{"parallel_block": false, "init_std_up": 0.0217, "weight_decay": 0.092}
MLP neurons of a small language model. Each row is named by its layer, matrix (up: input weights; down: output weights) and neuron, and shows model dimensions 128-191. Each number is 50 + 12 x the weight over its row's rms, rounded and kept within 0 to 99.
After each neuron's rows, "fires after" lists the tokens most often just before its 100 highest values on Wikipedia text that the model never trained on.

L4.up1578:50 61 57 62 74 51 60 58 68 56 47 28 50 66 56 64 65 21 54 45 43 55 51 59 41 50 43 38 43 51 59 52 43 63 46 58 58 45 61 51 49 40 40 50 46 43 75 48 52 54 53 52 44 49 16 48 57 54 55 36 52 40 68 87
L4.down1578:51 64 39 36 41 55 37 16 82 60 40 46 56 43 48 70 54 31 35 24 65 65 62 42 46 43 61 59 59 41 47 44 65 59 51 32 54 53 55 60 63 44 60 53 49 44 40 51 67 63 44 51 71 53 65 63 46 60 62 44 50 40 66 52
fires after: ".", " |", "0"

L4.up278:46 55 52 76 62 69 69 36 72 53 62 73 41 64 49 60 57 27 54 31 40 61 52 30 45 29 32 40 60 47 48 62 65 46 57 41 48 55 68 31 60 53 53 45 57 25 54 44 51 27 40 51 42 52 24 34 48 60 43 53 59 52 39 48
L4.down278:48 55 50 55 58 24 49 66 38 60 41 37 48 56 57 70 52 49 45 65 53 39 47 52 73 37 59 41 74 61 40 48 57 45 47 55 57 31 54 46 37 38 48 74 48 39 29 58 54 72 65 50 48 37 59 74 59 53 58 48 59 58 67 45
fires after: " |", "|", " /", "-"

L4.up968:41 58 57 63 57 59 51 50 50 50 59 67 52 45 37 66 33 51 58 70 68 20 49 52 36 50 53 29 52 43 48 52 65 50 65 50 71 51 64 60 31 49 79 68 50 68 29 54 44 38 43 42 52 64 56 46 61 63 20 75 59 83 50 31
L4.down968:35 40 31 38 66 28 47 55 57 67 46 57 46 44 45 48 51 53 49 51 61 53 44 37 59 34 53 20 56 44 46 45 49 50 65 48 42 35 62 46 71 59 73 79 52 47 51 48 38 54 59 56 42 49 30 35 33 61 66 46 35 64 39 53
fires after: ",", " New", " North"

L4.up2025:45 44 45 36 70 43 50 66 52 47 44 51 64 47 43 61 46 45 59 53 52 12 46 56 48 55 40 44 35 35 53 43 69 56 63 62 53 31 62 43 45 51 57 47 52 42 60 48 39 38 31 42 43 77 53 46 52 54 34 40 47 60 47 38
L4.down2025:52 42 41 44 36 58 59 48 50 74 61 54 51 56 52 55 55 17 51 63 49 51 39 58 50 59 55 57 54 46 62 34 43 66 51 59 40 40 43 49 35 70 55 32 57 57 11 27 66 46 60 52 66 55 38 64 41 56 60 51 44 36 35 33
fires after: ".", ",", "\n\n"

L3.up1967:62 56 42 52 57 60 52 29 62 66 55 64 56 76 38 52 37 20 43 48 50 54 51 59 59 56 55 80 51 52 48 44 56 40 57 30 50 52 36 63 72 41 66 56 62 52 52 32 41 24 31 63 29 35 47 49 44 49 51 52 61 47 49 53
L3.down1967:49 57 28 46 63 50 54 48 50 41 36 70 52 60 48 52 57 62 42 57 39 52 74 32 73 44 47 23 64 60 47 43 57 55 69 46 45 32 50 38 56 58 48 46 52 45 43 61 43 54 67 72 74 53 59 67 51 45 49 40 53 53 65 37
fires after: " |", "-", "|", " is", " -", " –"

L4.up779:44 45 49 28 58 73 46 55 50 45 59 54 46 34 59 59 45 41 56 47 64 45 51 44 63 33 39 63 57 49 51 45 50 56 62 65 63 39 55 50 51 41 70 40 39 51 58 52 70 45 66 57 24 58 47 39 63 53 55 79 34 68 39 20
L4.down779:53 34 46 49 52 47 47 79 57 70 57 46 54 63 46 56 73 53 41 48 60 44 56 54 68 16 65 51 24 60 49 45 33 57 65 51 35 09 54 50 58 72 55 47 43 48 50 49 50 63 37 59 45 36 34 46 41 49 80 50 38 50 48 55
fires after: ",", ")"

L4.up1741:60 42 57 48 72 45 33 55 59 62 50 28 43 69 56 56 74 47 59 40 56 49 61 32 65 37 37 54 24 53 51 46 48 47 53 37 53 47 50 52 43 72 61 41 46 51 60 48 49 49 42 39 51 67 28 49 38 63 53 49 45 56 39 97
L4.down1741:62 60 56 40 36 38 20 46 48 43 54 56 52 40 48 65 40 58 35 31 58 53 49 45 36 49 31 36 69 58 37 37 66 58 52 53 51 54 61 53 56 51 42 70 43 55 24 51 37 66 48 39 54 77 51 50 48 48 33 52 50 49 59 41
fires after: ".", " |", " L"

L3.up1329:66 58 56 22 29 50 50 60 51 36 55 59 43 41 42 69 37 64 38 43 77 31 50 41 57 44 52 51 53 62 33 55 52 46 61 76 46 51 68 55 44 55 70 48 59 40 39 26 42 22 52 51 31 51 32 42 59 49 56 64 45 66 28 49
L3.down1329:52 28 29 48 52 40 48 49 48 63 61 63 57 34 59 62 54 46 59 41 56 55 54 33 52 59 41 36 35 51 63 37 62 42 71 59 61 66 44 48 66 64 56 40 52 56 51 38 55 75 50 44 24 56 41 34 44 39 66 47 55 35 40 56
fires after: ",", " as", " A"

L4.up879:59 63 60 48 62 46 53 62 48 39 56 41 54 59 55 66 58 41 56 32 55 59 37 57 36 38 35 38 73 63 55 66 38 45 33 44 41 64 39 63 56 43 53 52 54 56 66 42 38 37 55 61 30 49 16 35 60 69 48 38 61 47 55 72
L4.down879:50 46 52 41 50 36 40 40 52 61 39 58 51 51 64 77 50 55 56 55 41 60 40 44 41 64 64 36 64 45 50 50 64 45 50 46 62 61 31 37 62 57 47 71 56 63 44 53 57 66 48 17 40 59 50 41 48 52 75 41 42 29 62 47
fires after: " |", " ±", "|", "%"

L4.up1930:49 55 44 33 58 67 48 52 44 54 38 76 58 62 30 56 15 44 53 26 54 59 44 65 49 51 61 50 41 55 71 46 57 38 51 39 39 71 35 48 66 28 58 53 58 51 59 23 46 45 44 69 42 45 25 37 46 49 42 64 56 68 49 51
L4.down1930:57 33 46 42 61 26 51 42 40 51 59 46 57 48 73 48 72 53 60 45 45 63 46 38 49 44 32 39 68 61 57 56 29 48 58 48 51 21 59 56 51 72 38 42 59 49 50 69 38 38 60 56 57 57 77 52 57 64 59 38 66 25 52 54
fires after: " |", "|"

L3.up1010:50 36 44 59 65 43 66 60 70 54 53 52 61 65 57 59 64 17 54 75 51 09 62 44 56 59 41 45 22 64 52 41 42 65 65 37 41 38 68 66 41 69 45 53 52 37 48 35 50 29 27 79 38 52 41 51 38 64 22 44 48 65 46 43
L3.down1010:41 45 36 44 43 43 44 38 57 63 58 57 51 78 56 78 60 44 37 56 55 42 61 70 39 46 62 33 79 57 46 56 57 65 59 68 54 52 42 61 50 52 62 73 49 59 28 63 82 59 50 81 48 43 58 78 56 56 39 60 44 65 64 56
fires after: "\n", ")", " 1976", "-", " scores"

L3.up595:45 49 39 57 61 68 58 49 74 62 52 55 55 61 47 44 89 18 51 51 44 42 44 34 58 28 55 61 35 45 51 39 47 65 56 55 65 46 62 54 33 40 54 38 51 43 60 46 45 27 61 49 57 52 28 49 54 49 69 47 30 66 34 65
L3.down595:64 60 55 38 39 48 31 38 32 38 38 52 59 38 46 65 47 53 40 60 70 61 47 61 56 71 49 46 72 61 54 68 44 41 61 48 57 44 38 55 53 65 42 76 49 51 40 43 45 54 53 53 53 50 57 50 57 48 38 45 50 51 85 22
fires after: "\n", "|", "."

L4.up73:41 64 46 56 50 14 57 52 67 54 57 56 45 67 48 57 44 24 64 44 47 45 27 61 45 24 43 37 44 49 65 67 56 60 68 44 65 47 67 56 50 69 64 72 56 37 66 53 49 46 56 59 51 51 39 48 50 58 50 47 54 62 58 75
L4.down73:53 60 51 47 38 56 49 51 66 56 50 54 58 52 46 46 36 24 53 26 54 61 63 45 57 62 74 50 55 57 54 32 33 39 43 23 46 60 56 47 70 60 53 37 52 29 30 55 54 56 56 37 46 59 62 30 53 42 52 43 48 40 55 53
fires after: ".", " %", "%", " Pld"

L4.up132:57 32 52 50 35 52 37 29 53 62 50 54 50 65 30 56 23 42 42 41 60 49 50 54 39 50 68 56 46 43 53 36 44 43 49 62 57 36 51 55 48 48 76 53 41 51 84 61 60 16 37 58 33 47 38 45 55 36 41 84 66 55 60 27
L4.down132:58 61 38 62 60 66 65 53 46 57 63 59 52 52 47 45 41 64 56 80 52 48 40 46 43 54 59 47 60 44 51 55 50 76 67 44 58 52 44 43 42 38 29 52 48 45 44 50 29 80 38 33 69 44 63 53 45 49 69 34 33 47 64 42
fires after: ",", " /", "-", " as", " |"

L3.up879:40 52 42 37 45 41 42 54 72 63 53 52 53 79 46 55 57 44 43 76 53 14 46 55 52 62 44 48 53 47 47 52 51 42 57 46 25 55 62 49 53 72 42 71 40 50 73 56 36 38 37 56 29 66 42 28 55 56 37 49 61 56 32 41
L3.down879:44 55 45 48 43 52 59 45 42 42 39 73 43 60 52 53 21 64 37 37 40 39 51 44 43 33 62 46 28 44 58 51 30 84 61 30 61 46 24 40 49 46 48 52 44 54 80 62 65 50 53 56 61 67 59 38 47 44 60 56 45 82 53 35
fires after: "-", "|"

L3.up1434:41 51 49 74 52 70 50 42 51 60 44 33 46 53 51 63 46 27 51 39 34 62 69 57 57 48 67 69 37 48 39 65 51 49 37 47 60 43 53 37 57 25 65 40 40 66 36 51 53 13 48 62 51 41 54 43 51 51 36 26 51 44 40 54
L3.down1434:45 40 41 70 52 40 52 36 62 26 40 38 46 25 64 56 64 39 59 51 23 33 37 41 60 30 41 35 84 46 44 44 53 49 66 66 68 42 51 51 29 62 42 39 55 30 61 52 57 83 47 53 60 43 64 61 38 53 40 55 51 52 57 37
fires after: "-", "|", " |", ":", " —"

L3.up1187:61 41 54 53 71 44 50 73 64 44 46 33 45 46 60 69 43 58 58 71 48 49 61 65 41 47 23 58 53 43 54 45 64 49 66 65 49 46 62 53 48 41 62 31 53 39 53 31 52 40 44 40 46 44 39 38 57 61 50 48 39 67 33 46
L3.down1187:53 39 42 60 59 40 42 54 76 60 66 52 52 64 38 60 50 42 45 59 54 31 49 38 52 36 63 30 33 53 48 50 53 51 45 49 39 48 64 57 55 51 63 56 49 56 38 54 42 73 34 45 48 50 35 36 36 52 57 55 22 48 26 53
fires after: ",", ")", " in"

L3.up623:32 37 47 61 54 45 55 44 57 52 45 43 56 50 61 61 50 49 54 60 47 54 46 75 45 57 52 47 38 43 48 38 46 44 64 45 38 46 45 63 55 65 55 59 51 41 68 54 35 45 18 59 56 54 51 51 54 62 22 50 52 58 31 50
L3.down623:55 32 35 37 50 43 50 48 56 72 45 56 44 70 69 65 42 23 51 54 53 48 57 60 35 50 42 32 69 55 54 59 34 55 52 56 27 64 55 63 45 49 68 47 47 44 60 47 64 42 52 47 73 57 66 51 52 55 70 40 51 75 55 55
fires after: "\n", "-", "|", " 1976"

L4.up1629:54 46 52 44 58 24 49 61 72 59 54 39 45 57 52 61 74 51 58 42 63 49 51 25 49 43 59 59 32 42 62 62 50 44 48 49 45 57 39 46 37 53 42 68 46 37 40 46 13 47 40 49 34 46 36 58 49 57 60 32 62 43 57 76
L4.down1629:53 58 63 36 59 30 38 33 68 44 46 53 50 43 49 59 43 59 36 50 66 62 35 43 44 60 56 50 45 48 38 52 58 38 40 42 47 74 45 55 62 48 23 48 49 51 39 46 40 58 47 38 40 56 42 59 42 49 59 47 45 36 66 51
fires after: "  ", " |", "-", "|", " Report", " Champions"

L3.up2046:66 46 52 38 64 46 59 57 42 50 42 32 60 38 62 66 35 50 59 66 56 58 37 44 57 39 29 60 72 71 56 45 50 44 35 73 48 54 53 39 41 49 55 43 41 57 41 66 59 46 42 39 51 51 46 36 50 59 49 45 61 47 39 53
L3.down2046:46 45 36 39 48 30 56 61 54 63 72 51 42 63 44 66 43 42 47 55 64 55 44 52 55 57 53 47 53 55 64 51 70 69 45 60 46 52 54 62 23 42 54 65 50 52 43 48 63 69 50 45 78 57 65 60 49 52 65 32 46 42 56 42
fires after: ".", ",", " (", ":", "%", "000"

L4.up1878:29 56 57 76 64 62 46 47 59 51 31 29 45 43 60 53 52 53 52 42 43 64 61 62 36 55 34 47 56 55 69 63 50 58 41 61 70 65 62 51 47 33 76 50 54 62 70 61 50 55 52 66 53 51 30 28 74 47 36 54 58 52 53 69
L4.down1878:36 53 58 56 26 64 59 36 50 70 46 40 47 46 54 64 55 34 47 40 57 17 68 41 22 52 51 62 55 31 35 62 39 68 56 44 76 69 53 23 48 20 50 37 48 57 36 57 51 42 60 64 28 72 53 50 68 58 57 20 50 55 66 45
fires after: " |", ",", ";"